{"num_key_value_heads": 2, "norm_place": "pre", "bias": "none", "init_std_qkv": 0.0255, "decay_fraction": 0.725, "max_seq_len": 1024, "max_steps": 5037}
MLP neurons of a small language model. Each row is named by its layer, matrix (gate and up: input weights) and neuron, and shows model dimensions 256-383. Each number is 128 + 32 x the weight over its row's rms, rounded and kept within 0 to 255. Numbers have three digits each. A neuron's up and down rows have the sign that makes its largest values positive.
After each neuron's rows, "fires in" lists the words (lower case) most often at its 100 highest values on Wikipedia text that the model never trained on.

L2.gate423:066129110122161122062177058153099127131069094138168163119177132157169153127083105177154116113123133084136071151130153101104096158137117094198115121087112126092091142148102090135117146136124106089207094116146191108137186178123078103171115191190205104181161155117109106139059109092128136152170129105114146160136165075156108188183111138135168111106150073127175126135133110093101111126083
L2.up423:115146152105107176086193070119180118064192141133134109144130173125168157138141138164123116095169124066091104085144115147094078154148055099170107168079109154123096158078141132156112108117164058116116107142125136160129151143116038115149120133142122138068102199159063153107142104104098131101152176112113118124079155045071098195173165132100117146098131122143175151126097158081134125140093
fires in: "rus", "usa", "bra", "fra", "republican", "total"

L2.gate483:179120161161169155124105140128095117133087143093139161095095151107072147117176143132123079141117148119121124106123112110125128125170144139092142097087154108153122113121037142137172120103193128131137174139169179139146166153133112128091203062162094155095142103165190097106142171092087099156140083130176100119132162113224163124138153120077126108148161152100088117060127119136065170163098
L2.up483:141123138113143130084084145146130093110106132101132165107093100096062122101130089115167133106143132154130144129165076075120186110199137139125150141105172126108160099115089120140167113111127149169134185176175094151116143144102119148102173173103084152087189158137171116115131174103128096187079123127135059133122156136182178103131129044076132133124180143099145141131136114127085198138082
fires in: "united", "u", "board", "district", "county"

L2.gate595:135109128177123118114163188166111080114151140127206109120113164135144115194131122153083156129112131143087137101135125127087161177136128135153086103082093139199182115133092101199138097117084171181097132159158137131097139142114122090087156157175112118159185101121171137100078112110078095191178105083098177120141140112077100144110100187156171174102129150108166154044151124087141106143115
L2.up595:138115110151113142120179154125148104070166122142196123188111124141147132188092090099162130144142091132118168070108128167084147078149126198129076120074145096216078114163131113112147149184102139110081094105127152150113139143133163099143163145114159134131105132127128125149021105054085154161114104129165185160210138104105152148112083146131146179118122132154140081115155119153166082083144
fires in: "award", "office", "director", "parliamentary", "governor", "list"

L6.gate678:194181116155082100121127141120147071134097162145102126066112221131063105158126137147138144108165171139162188135161094140116134150105158143164167146102194140116105144154048108131162142113189156135113155134133156184120143082122129159165125100130166125119133128110100090100123133107107063135112088097174122040160126143159090090109166136181104149081154119111162109107119087120092151128074
L6.up678:164109112128095111097121109109148165075062159171144096121112127116103139050115075148110182134127144162133135155213181128165128100101087149136100112109128094096136147125129082184172085116132068157094181160149178151124188154090150156166095094147142177123201151058101126145147136113130138152086133126145157183138141152148153150097071154110156117107144111150184127140157096185101070144154
fires in: "second", "third", "fourth", "sixth", "seconds", "fifth"

L4.gate648:067145134085147093149172119181143126124135126118116114117115121109137153131125098052145101097101197069121087130135163143114147075158122128125111116132127127148084127118093113074135163119108152106120136085076169149124077155157103114142156124140134126130093094126120098110159126071170088123142110083109157170180138058037109167117133172163139084127093130109104082150159097120138173078100
L4.up648:158114119073074051055149127061117123154139122073108122107149159199164120145091122153137090128136110088119089149118128195117099112117104125113120146127154157113140157127046126118192167145142175120135134094069158135122125141101149127080135121149062140117145123061150098096165096121138108162191168173188148172210096107140138139058100091104142141119090112154122125124113120137106123117135
fires in: "press", "prince", "private", "prestige", "primary", "princess"

L2.gate519:109125186184165146092140139172162161156122127098123119150071113154210154106151144096105095094098109171200173128083153129097172132137161182132136141087104086150119117096139127130199149074144137088092177117161151125117151139129081104167179095097085207127070149100153158111162139135152104176162190162163146150045156140110121122139074082081177109148094112119154092140129168119128138147104
L2.up519:153107139137160176141138142089162203164147156094104064142149123131183140143025166076102115158203119121149130045077117115076114152119078115117114157122129093133138128107093159027157148071184140120134120091137136152136139095130135110123147174153145173122146158125102137156116151108150085122159135121130090098056160163142157202164092117089142137175113123112116081153175098132135142125110
fires in: "announced", "event", "continued", "community", "issue", "eventually"

L2.gate650:146055102132153101132090160177136093114235105054119139194103109121152188132141117011159116086113149131085152156059115123103074114171113115134126222136104102157106140142128122188119106110126123170107118103118079132147118090105153165116152074182143155086142156073084184105122113128115102153115185119155148114151157219143142118117117110136103133137107158136147153117149137081122130166117
L2.up650:120034069113154125099141196131135104130147105079150115189118049109121126169112118105139151072139100133043163077080120097112123083129101163163187216146096055157129153097118138183103071122168095142100144111115094129139095129141176167102200112142168116080145171068103187094113098152122133098089113102149136145140151158144133165119133044138130167138073171122123193164187117069116101110177
fires in: "part", "party", "partnership", "particularly", "management", "man"

L4.gate704:090200113110100098064150141119102159167160121146076136129090099139098154161106093126146112124124099105175115172166135112132091170101133144172137154146080159169132167169168120151144134112094131134085128188056080046109066064116134112108138133134138147137117144145144172124073165115143113109089110161149128082117113109099157102137094158091122145076134115083128094095108147084120084183105
L4.up704:128161122161201089123141162109105147164170142129125117096143155126105091135162113138134108175156141103096136125152108185131161151105117136170164120163155148106078083112143141097103130101144122129123146178143085111136141143129065127137175143101170091165108203071158169167117074101166189130171146116162066129141124163119152120082118117031169109134136181093086106111117167114146128090145
fires in: "german", "germany", "sweden", "french", "label", "political"

L4.gate221:118136146127175137158115132171152075150179130100083097087100131122091143103082102130118102051101113139141116139091089166131090123157150122164124111132093167157105151152136094119033086168135102136065193090113084132124127112096142100099104090108091132116102040148189109150120104071059120132066129101179103131128111121156163170124094142139111162085127137084118132145096149164117096100150
L4.up221:192084180119146155126146103108154143121143070133142098131116103118133153081143083122112149118160133135102195159151105162056148146163112132133193149122157065092038134086139095063166097134172095157185185100190119133094092159125081110153149144065159136113137110174175139158068116147125183113141112092213145153114165125113148081106081155223162142180142111089092133163066109129098150177160
fires in: "this", "same", "following", "such"

L2.gate582:112139118145136132141092122126120173124157125122115108167183133129164148121116121018143095116144073153122114161105133161122163152110165093140131159129144116113157216120092148170107104082105104127144156100089127148110184163170147133111119157169160105174094098084123134097175129155124179115157110073146160127141123125177090147132148068155040089085143163101139121136138171078154107139128
L2.up582:110142117167115131113128120083077147119086141120091083146138131144171097125136044054118099132123111193056109134130178157157105093085129084117159121143112153145155130112101120177142126130071093123154143014107145146148147121163147145135121149162189155214052110055116111150117129172092142151164077115152141123110136105131161134085162135162106108110135115092083147078141180105119115146156
fires in: "national", "party", "part", "partnership", "nationalist"

L2.gate179:091117152149152142128172175126118112119093122129159138114116139138110156158172130145106141147132159137149120176115122107148163098157141145140122145131155136123166129179151164193115124141085136148131151069125169167119147096102071146132163133056095108113083155131109097127190142125138143118045211178172105170138151169094140144180134171089111080082164156158180112140180131157148166102100
L2.up179:066119209100096138119160131138107112098102091098149138169123145158137160178119075094096128141143150101181125129103128109078102152178131137225101125141162094113141143107147130191108124127118070167121126101173136108107155137099073121134136102081104109105116166159151077134153109096119170148079170175106127149116134166087131110173094121138104108092209109123133108104177094110088180125152
fires in: "york", "usa", "london", "college", "california", "england"

L4.gate637:121138137166100159128146136138172095066180111108165124119122189175097181176180111118115057193109088117151091169131153116167119084119119081117127134162114137106092101133207175142124107140118149133134166169088139142116196113116124107109097149116110092137125094110154128131173131154077173177128123138083044123170139117122149174091144128171156141081151136130116145082147103156080099148116
L4.up637:109134067142084128082148112133075116124127119163131066205059121093156137177129143067139131111180195181127149164112116085123151098152144106142135165102159123175047137137126178113151159113089113032155155141114149151142115147131134128180095160162113080177124168102172117121134162077111098070092089112164108150094160084067117097139162137053093063150142118217179145128160102172087170111135
fires in: "university", "college"

L2.gate304:090126130063115079181090146135142141046122086076146139170160122168117140102178139197155117133098125170152044128144113116106207177153144159145197153139153126155072076128150113113117111125150138179192192136141118203120155124096053090163114133158100151063123091096139119160104098147127140224099175148177040118116113101102090130167084094104167134114127114077128126168136122109103167115134
L2.up304:144176135115192074082115089101129159030140093093163153104158146185119158055147129167112119130135152109138050099129119072105161151225116155153177112155159169132089140158116123172122137171101129153105122144132153165107140131130119131148126072145144156030143095121123139143068099102098127177144192152146130158132128138045116121167136178112152108146148125063120104163109149138121160102097
fires in: "all", "each", "any", "allowed", "allotment"

L5.gate549:122120108189088147180129125106087122056166156140098171122116144143098156106164140188157065129105172147133094143108144139156131128112059138127141119135176145120129136144120088159100128194145156081178156136096067104111097181089165096166074143123107123090094144144128206169121149162134100130125177119142145099120063088070100124149120171118113130098143146107041185130111181121117141165125
L5.up549:109111105157137082131151133088120090086150139175110151145177075104138133112123143135073106091123092094108160138085081143151225105168112128106131148166179148132158136120100118142093175141091182114142148080139105116120113100107191098102081127126117174166111098089167081174095189171112121170121186100096113129141158088153124137141086177119131141142101092165124140171173133077124088104146
fires in: "states", "illinois", "kansas", "county", "ohio", "maryland"

L4.gate37:131128147103059117151173121165184145155128110083109135132198098067133147115148160191119225063083149106140075117166134080125102166149106143161080142084116096111155062142128146139128151101073114125151099123191135139180152147116140195084147128103179175078084121107129132118144139139167114099105173098149129141151089114123124147125175124117080113095155165093126107106135136125133073075130
L4.up37:169136156161163089144148100195154174184059128163107145118090125110156138120164181144173126106126172160163121077135150126121168088117060115183129154166100106063065173198175189138055094154076147156129108156110184146116127128160145214175075167170068119101136109158101116137125099055108121106100089138103195131110106126154165145101102166119165187112156105157166119124151166176097107135094
fires in: "late", "between", "early", "bigg", "before", "from"

L8.gate334:090095188116112119148102190105121089096121100118147107191118145121139106075106126096143157165165133175120175096083118090125124152096108100122162134040109147138153163062104075112141098134104107103122104079097139058094127081145030090132170202117109117149119113142159143067186135106158157106082140127097178125102130128144157117167102142096121145110135103110086152090115167154131107114119
L8.up334:159078099098094185123132179152155099158196153095122179128120175134143183104074114177163185129144060176103225036123173108102076101167195128074129137140157124147123126130128142131155122136144125148112121165101149121162117175110194161115098167138146096125161123166155103124110148135174108127089116129166098158125123132072151117129100160178129114122163122148123170106126111161153159124138
fires in: "to"

L2.gate589:137115102093178089151185088116160101045141159153088129129139161101158177125110098145021114157128194132194174089139105097103180108156193137143113189150143144140120128100164079099118006090153140124083154107149147140099133091099141118143124150181084134042113181142091130127098123116108132158073194115146119153145130162116109090117138148087206084159187129152136041142111071123169121154127
L2.up589:159115102089109114123116113172166112032172191103108096095105142128100125114108071127049124176117172123193152110104127089127168095152130140129136137164087087097064138099126152105088006098125141167097154105148094123037141116187088106135094128114100113053118113135114102122100152076150099130078126138154154107131143086065110110096151149096155122159143164112074131151113108166100149154050
fires in: "some", "any", "very", "each", "every"

L5.gate372:129102113083127163168120123124131172123183031139140148126149046126105170187138113135123142134113181132117091068157121095100158152101091093148137067055117091183162093099148169127107115102105097132116174105111136185098110122138167198124133160092166132124139151067173099143135143165147138194160150083124136120105034089143108096130108164125145154130131118103137099173182090076112150139070
L5.up372:130133112127095127170132104087141107202110095173166152125081081083137160141118147172048167151136135195125080066130130060078149134091172158115148069050078112122168143128179112165069135115121126156116163125141151104121166124128097126103122101141180085140153137175115146123124152146132149125178133111173143161138119066095187144139178141060056169170118158149135139132190122129076126134095
fires in: "early", "late", "later", "central", "tv", "minute"

L4.gate716:114120175091160114114146109114190086171123128116154151127077160105134105122163181105196121103118105159138147066097146105140100106150157130184169177072099197101100126173105113162092142126109108137067064114100092104129131156170119148136129123148095062194134106173156113140126150078176100050060152178172104144215105093109127140088158092196105111073171100123127137103145185153162113101142
L4.up716:181091125139155146179139093133156140119162147152168137149100105107147139132064126121101149073137183051140136131122147164111088125118105103111165101102103131123132132196159118076181120133071177141098172163106192166083110114120130118086122091160190116163147154148163160110162133098089112134105165169084061108104138190134105104173125146125163150161140116104125166090118112173173120130136
fires in: "to", "and", "or"

L2.gate353:085169152101177105103143111116092153106166136136158138161160127106097127100107133178080145148105108150040170137191150104099107115144113088092167011171113105135158180097114100132125147108089149117107150134109193086112125123130136079115192122094141099066110111134112137156136125132094099153158112090166115134113148130142113184163120151120158172119125097068153118134145122163096112154170
L2.up353:130044063139158110120126116084138141079107091101148152128110114167180152119081105214137116127155107122156139112129107144080160168127087129129163147153162135134132147142130135124083101141166107158115090178033131126225124145131174109115118104167126141147151132094102184121055138087105164123146160082132134107178095142168126162141156207115106117145108130118153183080106108147166133151075
fires in: "born", "victory", "papers", "picture", "pictures", "osborne"

L2.gate459:126047143077100114086164130197111148123134095195160113188151234183108156088128123140110187098090139135116140144131172089151148121158141063151144108106142128158183109144149138196114064127180170143128123125226101111069104121174113122088174116193058155117121161139091156102146091080113125107071151150181211166082107123112071149116178176145107166103117142115113167119152161104152156131094
L2.up459:114122148107119138134097143173130107145139118139143076136151209221139191088115074124125157092092141125109106154056180132128139126150160141131196111117107114153195109122126111131099101079129168096107146159158132085116108128180157122078158123166045148113115166078092128118187051084124154095098100137150161197115133106106098165165142163107153162169117134142119159138155097118125138127141
fires in: "in", "incumbent"